MLP neurons of a small language model. Each row is named by its layer, matrix (gate and up: input weights) and neuron, and shows model dimensions 32-127. Each number is 50 + 15 x the weight over its row's rms, rounded and kept within 0 to 99. A neuron's up and down rows have the sign that makes its largest values positive.
Before each neuron's rows, "fires in" lists the words (lower case) most often at its 100 highest values on Wikipedia text that the model never trained on.

fires in: "july", "august", "september", "february", "october", "december"
L9.gate376:71 42 36 32 41 48 41 31 62 27 68 51 60 51 45 22 37 54 44 45 47 31 61 28 57 71 71 60 44 41 80 60 69 82 39 25 66 65 45 53 32 35 52 25 40 49 69 49 75 64 40 88 59 41 43 32 15 59 65 69 54 46 61 58 47 63 46 47 53 67 50 08 33 80 56 39 23 40 16 53 40 26 67 34 28 56 45 66 40 28 55 46 26 46 42 77
L9.up376:38 44 79 12 38 35 76 51 31 35 44 64 34 55 48 37 56 53 34 44 39 49 16 20 67 36 45 46 58 42 44 53 31 53 51 47 48 70 66 30 09 65 38 35 59 29 42 52 71 35 69 56 55 42 60 52 44 60 58 37 59 44 45 53 44 50 54 49 35 40 48 54 58 61 50 36 67 58 71 51 62 58 41 60 58 29 57 36 49 68 46 72 46 52 63 55

fires in: "from"
L3.gate842:34 43 37 61 59 56 62 40 70 35 40 43 77 66 53 52 67 42 61 41 44 31 42 45 78 56 31 68 65 63 34 76 45 71 69 46 50 37 54 54 51 66 26 74 42 53 34 55 37 53 50 59 40 59 58 66 53 48 23 56 48 17 52 37 57 57 53 15 38 52 56 43 48 46 77 43 35 69 47 48 52 52 43 65 49 45 35 73 60 92 35 36 58 48 53 57
L3.up842:36 58 33 48 16 23 51 48 80 64 47 43 39 26 64 56 18 56 83 71 44 48 49 34 58 62 63 49 76 65 38 46 52 44 30 49 63 61 71 29 47 71 30 44 63 41 64 61 11 16 25 59 22 46 17 37 51 94 60 59 45 53 41 49 67 50 68 48 53 47 43 60 41 60 49 54 56 79 44 43 50 65 40 33 38 46 52 64 71 56 77 18 49 49 44 49

fires in: "international", "information", "vocalist", "internet", "television", "music"
L6.gate223:47 44 25 17 58 21 37 51 37 45 41 44 77 50 46 47 71 66 29 48 44 69 33 37 54 67 41 37 62 23 63 63 28 20 43 24 36 55 56 63 50 55 60 79 66 53 63 57 57 85 40 39 44 31 67 25 55 57 62 52 51 67 66 71 36 58 53 67 33 22 37 51 61 47 48 56 62 78 56 44 42 56 32 60 38 41 55 45 51 58 54 58 50 51 42 49
L6.up223:42 53 38 37 47 76 48 57 46 70 23 64 43 45 36 39 62 38 39 45 53 47 37 59 56 44 37 74 66 26 52 06 54 47 37 67 28 74 36 57 59 52 59 51 51 57 56 69 61 72 57 14 41 13 52 85 44 34 20 57 33 76 48 47 52 77 20 55 67 38 64 57 38 59 63 51 54 43 58 27 77 53 58 47 09 45 67 51 62 79 61 62 52 43 41 64

fires in: "him", "14", "himself", "cheney"
L3.gate251:71 51 32 71 51 42 42 35 42 74 41 69 60 45 70 33 48 42 87 31 77 28 51 35 54 44 35 52 53 49 38 61 39 23 46 46 36 79 45 26 35 53 46 34 70 46 35 44 62 32 46 65 53 46 65 61 47 56 42 54 36 45 49 55 57 52 57 38 75 50 51 44 49 37 39 60 64 51 39 57 54 48 49 28 73 75 74 57 60 77 60 78 44 52 53 48
L3.up251:66 41 48 44 67 50 33 42 48 42 30 45 08 53 39 56 40 31 72 42 64 52 26 52 48 67 29 53 74 49 39 35 17 56 52 62 50 49 35 49 50 63 49 47 24 60 10 52 75 66 78 48 31 85 70 67 48 44 61 49 29 52 57 50 69 45 15 48 53 61 47 34 59 37 45 27 64 34 63 43 37 33 14 44 82 52 48 38 68 59 58 62 35 46 68 47

fires in: "there", "following", "however", "but", "even"
L7.gate883:58 49 40 50 77 68 64 19 45 41 73 59 73 51 36 38 72 49 47 61 50 51 72 39 59 56 45 52 36 63 71 66 60 38 57 46 48 58 43 24 45 42 33 44 35 39 40 42 33 77 42 42 31 39 46 83 53 76 43 74 59 58 53 45 34 49 58 35 42 59 58 50 52 58 69 08 66 32 42 75 44 38 46 58 49 49 52 56 46 33 48 43 58 43 47 33
L7.up883:37 67 46 38 46 50 55 37 20 67 38 68 75 40 49 60 47 70 66 48 51 38 44 32 36 45 47 25 47 41 51 19 50 56 39 59 39 32 56 63 20 43 59 73 73 23 38 23 36 49 31 58 46 36 48 74 68 46 49 52 79 34 59 78 84 52 61 51 48 39 34 44 37 22 67 28 71 42 66 24 63 49 69 47 61 50 49 32 52 82 37 60 60 44 49 28

fires in: "i", "after", "a", "as", "it"
L11.gate77:60 49 47 38 38 25 56 53 41 14 21 34 63 60 51 61 55 54 70 29 67 51 18 66 36 60 45 52 62 57 36 50 40 58 59 53 72 19 38 51 34 57 39 76 65 23 50 38 53 64 37 46 50 32 40 30 69 46 35 20 40 52 61 46 29 44 70 55 49 27 60 27 12 46 28 46 63 67 24 42 49 48 64 12 37 42 14 58 38 62 32 67 66 54 21 54
L11.up77:56 44 47 46 60 56 44 44 31 44 61 55 36 63 41 36 50 49 66 53 34 58 25 61 41 59 65 74 37 70 53 46 46 43 32 32 53 48 43 30 45 60 45 80 41 57 71 43 48 60 16 74 40 82 38 59 61 42 57 64 54 59 29 52 63 23 43 67 17 49 50 48 10 48 28 60 52 51 30 74 49 39 72 53 44 73 60 45 67 46 64 46 30 69 32 61

fires in: "a", "would", "are", "is", "should", "to"
L12.gate879:61 28 53 28 71 52 25 18 41 44 64 78 57 52 20 54 59 55 56 57 73 44 41 61 39 15 32 41 47 45 51 47 40 45 26 55 35 62 42 32 33 28 55 52 61 72 72 83 11 61 49 73 57 45 49 24 67 23 44 64 58 47 46 67 46 43 62 64 21 28 58 74 49 57 44 38 51 50 29 44 81 44 38 71 49 20 66 73 72 49 21 56 33 47 57 58
L12.up879:34 66 59 49 62 42 41 39 45 71 34 68 46 59 50 96 33 50 52 32 40 34 55 58 64 60 44 63 54 61 36 60 32 44 69 45 32 16 58 55 45 58 61 52 46 49 66 62 29 48 55 37 19 49 61 59 58 44 64 47 44 57 53 45 64 18 52 52 52 89 43 68 75 76 81 53 46 46 54 68 32 66 58 36 41 51 56 36 39 75 63 49 51 59 20 55

fires in: "before", "being", "began", "minutes", "be", "world"
L6.gate553:66 67 48 23 50 42 48 81 35 34 51 59 42 49 80 67 77 27 56 35 44 47 55 53 57 62 51 52 51 62 60 79 38 60 61 33 53 49 42 38 42 23 58 59 57 58 54 65 48 33 32 37 57 64 56 41 47 42 36 30 50 26 34 55 48 47 35 63 74 53 45 39 63 51 24 56 73 75 59 62 75 61 42 56 39 40 56 59 41 61 51 34 56 32 57 46
L6.up553:90 21 54 46 40 49 39 45 55 47 55 63 62 48 61 39 71 41 75 61 62 41 39 44 40 51 54 48 51 62 47 45 33 37 76 63 62 47 53 36 62 52 71 55 60 86 48 21 47 47 33 41 46 65 35 17 42 11 63 41 52 36 53 38 47 57 57 72 40 52 44 59 50 56 88 75 31 67 42 74 47 61 58 52 51 51 44 85 53 34 70 44 61 61 50 41

fires in: "at", "between", "million", "money", "from", "months"
L7.gate302:62 59 52 29 37 53 55 47 45 82 25 59 49 51 50 60 42 41 57 58 44 60 49 59 54 86 50 45 63 65 62 55 49 29 54 63 57 58 67 40 57 48 31 19 67 64 48 80 46 58 42 43 63 50 73 77 52 31 43 33 44 55 51 19 55 33 71 32 45 70 27 48 54 52 67 63 52 50 45 59 64 58 47 42 80 29 51 80 51 31 55 59 44 44 59 45
L7.up302:80 54 53 22 25 58 48 66 32 54 43 53 63 67 32 40 79 55 51 67 33 33 61 59 86 99 42 49 57 66 42 52 75 56 49 33 53 56 70 59 51 27 44 44 55 56 38 57 70 83 49 41 50 69 57 63 69 39 67 53 37 25 50 59 33 25 55 52 39 47 36 60 44 42 87 51 83 22 60 67 65 71 46 67 48 71 46 70 33 60 83 39 48 44 16 51

fires in: "december", "october", "august", "september", "july", "november"
L5.gate889:48 32 20 41 43 53 56 44 53 18 29 36 53 53 56 71 40 70 36 54 16 64 38 58 55 28 36 75 16 13 67 46 41 59 65 75 54 55 39 38 30 34 64 40 53 26 45 47 34 74 66 49 52 27 40 51 59 73 57 73 39 30 26 67 32 68 68 60 35 78 19 40 47 43 35 28 47 82 35 53 52 39 60 44 30 52 51 29 63 36 38 54 05 54 33 36
L5.up889:84 60 61 24 49 47 36 63 62 27 58 44 37 26 44 82 68 56 82 33 45 49 55 53 71 39 39 28 46 55 13 61 37 44 42 49 35 53 61 31 39 34 54 27 26 36 39 56 66 49 43 66 54 52 93 45 42 45 34 26 34 59 60 35 52 70 39 77 47 46 52 34 56 24 71 42 33 39 71 53 67 59 55 65 42 48 64 44 40 54 44 48 32 46 59 49

fires in: "him", "education", "did", "himself", "to"
L3.gate441:47 50 61 65 41 47 53 40 72 76 24 48 41 50 49 43 50 40 52 29 69 56 56 59 44 63 27 33 48 43 63 59 65 35 60 19 37 57 41 37 77 55 45 49 78 71 56 52 50 59 47 70 51 41 54 68 37 31 73 87 48 57 49 33 52 21 46 40 58 56 32 43 64 66 40 42 64 21 63 51 64 49 57 23 51 62 81 42 36 19 72 64 32 26 57 61
L3.up441:60 53 60 31 55 25 59 53 66 57 56 36 19 40 61 66 63 41 64 24 40 49 65 47 36 53 26 36 40 34 41 59 68 32 49 37 37 45 53 26 21 76 59 48 64 46 54 68 53 40 64 62 72 71 48 28 57 40 47 51 24 43 46 51 48 50 39 23 56 37 53 41 54 43 52 54 52 61 70 66 56 53 70 43 65 55 49 45 63 37 53 45 43 55 55 68

fires in: "being", "before", "began", "entertainment", "be"
L9.gate118:81 64 73 47 61 51 64 46 58 42 51 70 38 48 71 54 56 33 55 47 61 38 61 48 37 43 40 80 50 68 49 71 41 59 60 31 79 73 27 47 78 36 40 65 45 55 61 40 64 54 26 53 53 50 41 59 47 18 13 45 47 39 27 60 30 49 43 25 56 60 61 45 45 39 68 63 55 17 62 69 46 68 37 47 76 37 67 78 40 36 50 53 73 04 69 32
L9.up118:55 23 61 39 37 63 43 62 38 65 47 69 34 37 56 52 40 39 53 49 49 39 68 59 53 46 32 58 76 48 35 60 41 61 72 46 64 80 24 54 57 53 62 27 23 23 34 40 37 40 45 42 62 58 57 49 37 26 47 43 49 45 37 77 64 41 65 45 74 61 56 50 74 36 53 78 69 67 66 50 45 68 28 42 63 38 63 54 30 59 70 40 74 36 20 26

fires in: "to", "convention", "town", "took", "conviction"
L8.gate89:68 29 63 39 51 51 71 49 79 50 30 42 36 27 70 69 55 47 33 49 22 49 47 57 50 54 44 42 54 49 53 82 72 45 44 37 69 60 57 53 59 78 58 45 49 36 59 58 74 36 50 36 50 57 44 58 58 71 15 60 16 34 52 61 51 51 39 35 22 77 47 61 39 23 23 61 65 38 36 65 93 49 59 48 41 41 71 66 57 64 73 35 56 53 57 42
L8.up89:47 37 32 71 65 54 49 50 49 52 41 52 72 52 61 55 29 46 61 31 60 59 44 36 84 48 50 60 53 48 45 57 48 46 74 32 25 99 51 47 65 39 40 68 47 41 27 44 45 57 50 52 44 56 41 22 56 50 68 90 47 37 50 56 41 26 61 59 29 36 51 43 34 30 46 25 43 35 53 49 47 62 47 28 48 13 36 57 09 68 65 32 51 22 21 42

fires in: "2008", "2009", "2018", "1998", "1988", "2007"
L3.gate710:44 49 64 64 56 45 77 58 62 22 41 44 49 79 50 31 49 61 37 48 35 31 79 26 54 33 57 43 49 55 64 53 60 66 79 46 57 51 41 54 31 27 57 99 21 18 65 42 71 57 33 31 32 65 50 50 24 43 45 64 50 21 32 59 45 62 47 41 63 44 67 60 54 49 87 24 53 28 44 49 46 57 64 42 49 51 58 25 51 39 49 43 18 60 61 45
L3.up710:54 46 48 51 44 56 41 38 39 69 76 50 30 67 70 45 50 48 44 40 48 43 59 68 48 48 49 52 45 39 37 64 30 83 63 76 42 19 45 59 52 54 29 90 50 47 58 34 39 38 48 36 41 45 48 37 57 29 60 36 37 65 30 33 51 48 67 38 60 47 53 62 67 76 47 44 33 35 42 62 51 50 42 69 50 44 54 43 61 34 51 29 34 63 25 43

fires in: "were", "was", "digital", "are", "television"
L9.gate225:52 78 46 60 56 73 61 74 29 50 78 25 46 31 66 26 23 62 49 56 47 49 47 64 60 60 41 61 67 67 48 47 32 57 43 59 40 50 48 45 45 24 64 56 60 45 52 51 74 36 67 43 51 58 47 45 55 33 34 57 51 39 48 32 42 51 45 56 44 48 20 63 51 64 38 43 41 61 37 53 53 28 98 63 39 55 48 34 22 47 45 60 40 94 53 40
L9.up225:53 84 57 44 60 24 69 22 69 77 83 57 51 41 67 63 31 55 53 35 78 59 34 58 60 58 45 50 66 67 58 35 29 73 52 47 40 47 69 68 29 43 46 51 69 57 44 42 41 91 35 45 32 60 48 39 26 64 49 50 44 58 92 40 32 57 67 38 96 46 52 12 56 62 50 40 33 69 26 39 63 64 27 44 49 46 28 59 65 72 40 55 38 56 51 67

fires in: "to", "took"
L6.gate151:21 42 59 47 45 50 64 48 42 43 54 70 68 52 42 45 55 99 66 37 67 42 42 69 50 58 54 70 63 38 37 59 54 52 33 65 62 38 43 80 16 50 48 53 60 60 54 40 59 82 68 38 37 72 66 27 63 21 48 36 60 32 47 59 36 30 37 34 33 37 43 56 58 39 61 53 70 15 58 46 70 62 78 81 49 57 48 60 49 09 32 19 62 46 31 56
L6.up151:57 33 53 45 16 35 69 32 57 47 51 79 60 30 59 32 56 67 54 94 50 17 43 49 37 29 19 56 54 30 37 28 75 48 70 51 50 44 53 95 54 56 43 58 50 51 61 27 62 36 12 54 20 77 65 52 61 45 41 50 58 43 61 67 47 51 42 92 26 59 39 54 54 44 38 38 57 71 50 44 32 48 72 47 44 55 44 60 10 23 71 45 33 41 48 61

fires in: "us", "september", "july", "march", "august", "december"
L3.gate504:83 55 43 46 44 50 46 47 68 49 65 32 50 55 29 61 13 31 38 40 17 71 53 40 68 54 49 37 49 73 56 51 66 25 31 50 46 43 60 25 23 65 49 54 32 36 52 41 43 55 58 71 62 53 27 83 44 35 62 19 52 40 40 32 40 62 56 42 57 74 54 52 46 39 50 23 57 72 46 42 55 53 60 74 48 53 44 41 24 58 51 72 58 38 45 22
L3.up504:75 41 45 50 23 59 62 41 45 46 57 49 67 66 36 36 55 44 51 41 34 51 48 38 59 46 57 20 52 75 60 65 58 72 27 35 70 60 25 35 26 47 67 15 62 37 31 70 31 50 60 99 64 44 43 60 51 44 53 41 46 34 55 54 38 70 43 62 41 48 45 36 38 64 44 55 58 57 34 69 48 07 43 49 26 56 42 57 57 41 56 64 53 46 41 48

fires in: "july", "september", "august", "october", "december", "season"
L2.gate171:52 31 21 55 36 80 48 38 65 31 58 50 18 36 56 42 32 62 53 53 37 48 63 83 49 69 62 44 66 33 78 29 36 50 47 20 55 52 33 41 36 44 52 50 63 82 44 41 26 47 38 57 59 53 67 62 40 36 55 41 27 53 54 51 37 55 53 66 50 64 27 34 46 49 71 49 59 65 58 38 67 30 61 36 39 71 35 69 66 76 61 73 51 62 44 18
L2.up171:58 48 45 45 44 57 42 28 24 61 52 35 65 47 40 41 51 77 50 30 40 26 26 58 58 74 43 52 57 52 68 33 49 49 60 20 63 30 34 45 65 42 46 38 89 71 56 34 36 62 45 74 57 50 65 55 47 50 48 63 59 72 48 31 40 91 57 51 39 80 91 38 63 84 19 64 60 73 53 76 59 29 35 24 58 20 72 53 35 54 67 68 51 19 43 38

fires in: "after", "following", "during", "there", "upon"
L6.gate114:77 64 45 64 59 63 44 32 57 40 38 60 55 43 25 56 72 62 54 41 41 32 43 27 70 39 73 60 26 34 75 36 12 34 42 59 72 58 71 70 40 32 53 35 36 51 44 53 16 81 45 37 72 56 43 56 35 57 39 48 66 33 71 28 59 52 72 38 33 43 40 42 49 49 67 59 56 68 38 59 59 70 47 53 46 55 62 68 68 62 33 22 47 36 49 39
L6.up114:67 37 48 40 47 22 59 68 49 66 40 42 60 56 37 56 57 74 41 50 46 40 41 67 63 37 81 43 40 32 79 66 33 77 35 60 41 65 49 47 15 58 62 32 46 40 49 29 50 53 50 35 55 55 72 77 52 39 54 77 52 62 64 64 58 35 47 41 45 32 67 58 20 48 46 26 68 65 55 76 53 31 40 38 43 91 77 68 78 48 52 46 83 41 54 29

fires in: "in", "from"
L12.gate111:54 44 53 67 62 63 49 37 64 75 63 61 54 56 64 52 53 66 56 54 23 65 25 51 19 50 39 44 74 17 57 42 63 55 71 60 37 55 65 50 41 33 81 46 41 08 74 51 36 59 34 59 45 59 51 48 65 34 59 71 54 23 46 54 57 60 62 81 07 47 66 56 74 77 53 81 57 51 49 47 47 87 55 57 57 51 39 61 60 59 34 30 58 33 34 63
L12.up111:32 53 45 68 70 54 29 53 46 44 34 50 31 58 56 57 48 40 39 47 54 49 53 36 47 65 44 55 55 65 61 56 35 41 42 58 62 40 55 54 33 31 51 39 57 54 37 28 39 48 63 25 53 49 39 52 70 38 58 56 65 30 67 54 70 44 63 56 40 58 57 40 45 45 55 67 24 43 39 42 61 77 43 40 41 25 36 34 55 49 82 40 56 34 73 44

fires in: "to", "would", "can", "could", "not", "t"
L7.gate693:43 55 61 57 63 70 46 36 37 35 43 51 43 33 16 45 59 73 53 04 63 42 40 40 65 62 66 41 54 44 35 46 59 42 66 24 57 39 50 55 37 52 42 33 55 61 50 61 51 35 37 69 42 46 29 43 65 44 45 59 59 57 61 47 48 42 49 80 59 57 44 65 71 55 58 31 77 62 41 45 75 34 58 55 23 52 81 34 73 29 29 48 38 28 69 53
L7.up693:75 65 63 35 47 54 31 40 66 50 39 67 70 69 56 53 32 44 64 43 29 60 23 65 40 48 55 62 54 44 33 83 34 44 29 56 44 29 50 50 43 61 77 52 59 71 43 80 22 68 76 45 43 59 50 46 69 67 33 37 62 55 62 60 56 53 48 45 20 70 52 57 46 50 44 30 37 47 51 54 55 53 48 38 24 56 68 47 44 61 66 46 58 54 64 43

fires in: "the", "after", "a", "as", "one", "at"
L11.gate715:56 83 77 27 63 59 84 48 53 60 42 64 48 66 40 41 49 59 24 34 32 38 53 54 45 59 40 61 60 64 38 52 50 20 46 21 59 59 40 53 20 56 38 68 75 53 64 45 36 51 42 47 42 63 65 65 22 50 49 74 62 37 37 53 67 37 62 31 17 41 67 33 38 61 59 40 77 62 58 55 73 67 65 33 38 52 48 52 38 56 30 52 55 35 43 61
L11.up715:53 52 41 36 48 62 55 38 29 47 42 62 59 57 65 71 46 61 53 40 33 52 55 71 69 67 32 63 54 50 25 51 40 23 39 63 41 39 48 34 52 53 45 67 45 77 59 57 49 70 34 64 33 34 50 39 66 21 42 32 06 63 26 33 45 50 38 60 59 32 38 44 47 43 30 62 21 58 50 59 36 40 58 48 29 65 63 64 69 10 62 43 26 47 46 59

fires in: "in", "of"
L11.gate13:43 29 32 66 38 28 45 56 66 45 50 44 64 18 62 47 66 37 49 48 35 26 38 60 70 57 03 66 63 30 65 51 43 52 31 42 41 23 08 53 23 47 52 47 66 63 39 59 30 46 35 72 70 65 48 56 35 61 49 77 63 33 55 71 69 45 65 55 40 54 33 60 52 34 48 51 40 45 68 54 38 54 35 78 47 90 16 29 57 35 52 65 57 29 28 59
L11.up13:56 50 58 58 41 72 43 52 70 24 51 59 40 43 69 42 49 33 37 41 51 61 55 55 64 49 56 62 53 14 39 35 53 37 37 59 37 30 74 40 40 71 55 48 32 38 31 48 39 65 28 61 41 40 57 70 31 29 41 31 72 51 61 57 39 37 64 57 65 53 89 57 56 65 62 66 28 45 47 48 43 72 48 38 88 64 26 48 53 44 56 51 31 81 42 39

fires in: "to", "town", "took", "top", "together"
L7.gate486:62 38 67 74 67 83 43 53 38 32 39 51 42 39 48 79 45 93 48 38 26 43 48 43 59 53 49 65 63 56 32 59 66 29 86 55 47 37 52 76 49 65 46 47 43 52 76 34 49 29 61 29 46 46 52 53 55 32 58 45 57 34 86 60 48 21 41 44 47 65 45 43 36 47 40 55 67 40 61 53 52 27 54 49 43 32 50 79 38 54 61 40 54 29 46 52
L7.up486:36 44 36 51 78 39 29 49 38 25 35 64 61 52 19 63 16 55 47 33 32 52 41 50 36 60 69 51 36 36 29 40 68 37 39 27 48 41 60 54 25 86 21 72 55 83 43 34 62 50 42 27 55 59 66 43 63 52 50 54 01 83 45 71 43 46 46 79 46 65 21 22 56 49 33 43 49 37 27 34 42 47 43 54 53 53 54 57 42 34 54 39 33 32 58 67

fires in: "2022", "2021", "2023", "2009", "2026", "2008"
L2.gate807:65 71 39 67 67 82 38 55 40 55 37 45 48 47 41 21 66 49 31 38 45 70 51 71 34 78 59 57 13 71 52 54 30 41 43 22 42 75 51 42 45 57 77 65 25 47 39 57 50 66 28 39 45 62 26 51 74 63 56 38 49 63 30 64 47 26 60 47 67 30 38 21 50 43 48 82 49 43 57 53 78 45 54 35 55 55 64 32 38 48 48 54 40 72 48 50
L2.up807:57 16 45 66 59 65 41 31 79 46 40 36 58 42 63 71 46 37 80 54 29 12 24 46 81 48 56 48 56 48 52 33 74 44 60 70 58 53 37 55 50 51 41 46 68 37 37 21 52 45 42 32 46 13 59 47 48 47 54 65 43 43 56 39 41 84 45 59 57 72 64 70 36 58 68 64 48 42 35 55 38 42 68 43 49 54 41 54 52 47 55 42 49 37 57 49

fires in: "music", "television", "tv", "books", "musicians", "website"
L5.gate261:41 36 52 69 52 41 52 31 51 69 55 75 47 33 56 68 42 64 23 52 47 74 50 41 58 42 53 54 68 39 43 66 69 52 87 32 59 45 46 69 58 43 49 55 53 57 55 50 54 79 35 71 48 54 82 72 23 37 30 11 39 58 41 59 74 48 55 50 52 40 41 63 69 60 44 54 41 76 40 32 49 45 51 65 26 66 21 59 49 27 55 62 53 47 59 54
L5.up261:36 29 33 63 56 47 67 38 25 49 42 71 63 73 38 60 40 21 39 47 43 66 37 48 34 50 54 51 44 41 66 58 81 37 64 46 48 57 34 67 53 32 73 48 51 50 82 59 22 67 37 56 36 40 44 56 58 36 40 35 34 17 70 53 50 70 28 60 56 36 54 57 67 68 22 43 52 28 49 54 55 67 50 60 27 46 71 38 82 68 64 74 63 52 34 72

fires in: "being", "before", "began", "academy", "was", "were"
L7.gate456:40 47 71 72 75 39 49 44 45 44 58 45 42 53 23 60 51 26 50 67 59 45 66 65 55 72 38 54 60 71 53 26 47 46 46 62 35 49 44 11 42 33 64 61 38 53 67 29 55 62 24 36 31 34 45 16 53 53 53 45 18 75 42 58 26 51 65 39 67 60 59 66 57 47 37 46 55 62 37 53 63 41 60 42 45 37 54 41 46 52 54 26 37 76 48 64
L7.up456:37 30 79 50 43 58 58 54 40 74 45 41 52 58 25 51 41 39 39 42 41 43 36 59 49 55 46 48 53 53 62 39 52 57 58 50 26 38 39 28 99 60 74 73 46 48 55 48 41 93 27 54 49 49 29 38 58 68 28 35 80 57 67 50 22 64 58 41 65 75 47 55 53 59 39 47 27 47 37 55 59 48 30 51 48 30 45 55 47 50 37 30 40 45 55 57

fires in: "2008", "1998", "2018", "2009", "1988", "1968"
L3.gate123:45 54 48 42 58 40 33 44 39 60 59 45 46 55 58 38 55 35 53 34 57 77 27 50 77 53 83 40 22 74 56 38 50 31 50 39 50 23 67 37 38 77 47 71 45 44 61 19 40 41 55 48 56 59 66 51 38 59 87 72 63 72 38 86 36 44 50 38 53 52 54 64 68 15 41 48 32 29 41 43 72 66 66 33 63 63 59 18 61 67 80 33 31 53 70 30
L3.up123:51 39 47 65 30 51 34 28 77 53 62 40 42 46 87 35 50 33 38 43 38 45 36 50 72 54 66 44 39 32 43 96 63 78 59 36 49 57 53 70 51 56 46 65 59 37 31 35 55 66 53 48 84 78 59 67 64 33 47 62 35 65 39 37 66 48 45 75 62 51 29 54 44 46 43 66 33 11 42 63 48 37 53 17 38 59 91 58 76 39 68 41 39 62 55 58

fires in: "from", "promoted"
L2.gate690:58 31 45 51 35 73 32 38 76 61 48 80 48 38 39 55 82 42 76 39 46 30 40 74 30 57 52 82 92 31 64 47 36 46 51 61 35 62 40 25 44 31 45 68 44 63 33 53 22 36 12 73 51 54 36 60 52 36 27 55 50 30 15 47 62 26 64 39 31 43 30 81 43 23 63 65 62 75 50 41 50 77 47 66 36 73 43 61 58 92 52 39 41 56 59 48
L2.up690:60 49 55 43 58 56 35 56 43 66 34 64 19 53 72 80 76 36 52 36 70 37 51 91 62 73 64 46 61 46 49 50 70 34 34 38 73 76 74 60 50 32 47 50 51 34 66 37 34 33 50 46 65 50 45 58 62 43 51 56 44 24 56 42 55 51 48 47 57 34 48 51 50 41 74 34 57 45 47 67 61 34 64 58 49 39 66 74 53 45 62 29 80 25 51 57

fires in: "they", "and", "works", "these", "kalmyks"
L11.gate293:17 57 42 56 46 24 39 57 16 64 54 61 63 30 51 49 22 60 66 47 71 18 83 68 58 35 39 42 34 31 43 38 66 56 47 30 63 40 33 43 25 00 56 47 48 50 25 71 43 48 79 48 26 66 56 25 54 43 65 37 29 35 27 49 37 32 43 67 52 32 59 33 54 40 29 46 42 45 46 54 68 37 58 55 45 16 42 45 58 60 74 87 66 33 37 61
L11.up293:40 28 53 58 21 43 58 55 76 54 30 57 45 68 61 24 31 59 55 54 63 27 64 72 54 49 37 58 57 46 53 15 57 53 88 53 35 40 53 66 34 35 69 89 41 53 50 50 41 59 54 57 41 24 60 37 47 39 52 38 60 55 46 58 47 43 34 34 57 45 61 24 58 40 57 80 77 58 59 55 23 60 47 31 80 74 21 47 52 51 52 52 57 31 56 34

fires in: "this", "a", "after", "as", "according"
L6.gate492:65 90 52 39 80 58 73 43 43 39 44 25 57 56 35 66 39 44 82 41 50 63 01 72 56 60 52 40 68 58 48 17 13 53 36 28 23 30 55 64 38 38 48 37 51 27 34 55 48 50 47 30 45 50 67 30 39 73 30 51 60 44 55 64 67 53 47 21 64 55 41 77 44 74 43 53 49 57 37 28 67 61 53 40 57 64 58 19 64 55 40 58 50 52 49 53
L6.up492:24 52 46 21 67 57 56 49 09 62 45 80 63 33 53 31 56 49 51 53 43 47 36 58 66 40 68 39 60 44 44 35 63 25 39 28 10 61 50 61 45 36 54 16 43 64 87 63 40 17 51 29 25 37 56 32 38 23 41 18 39 56 53 70 62 49 62 39 55 60 38 41 66 32 46 69 52 66 70 54 52 57 55 52 29 45 35 58 66 50 57 66 31 69 40 71

fires in: "and", "of"
L5.gate705:25 46 38 44 28 51 58 53 55 32 67 64 76 59 70 53 83 32 80 18 39 33 56 53 26 37 65 67 31 67 46 31 57 57 58 55 43 16 65 66 52 61 64 71 50 57 58 66 38 53 29 65 20 79 51 38 66 54 53 40 42 39 51 59 55 50 52 57 24 45 47 43 59 45 34 66 47 61 59 58 77 67 48 27 40 44 26 87 50 59 70 46 56 32 15 71
L5.up705:61 59 42 80 57 27 54 60 69 41 57 42 58 31 50 55 59 62 45 46 46 38 79 61 40 58 35 42 56 37 26 52 40 54 52 51 32 38 64 74 66 53 70 54 59 28 48 31 45 44 57 42 54 59 25 34 53 24 58 40 75 31 39 49 18 90 26 46 70 30 74 27 31 45 48 56 57 30 35 50 17 60 41 56 51 73 21 50 52 36 77 44 61 74 57 40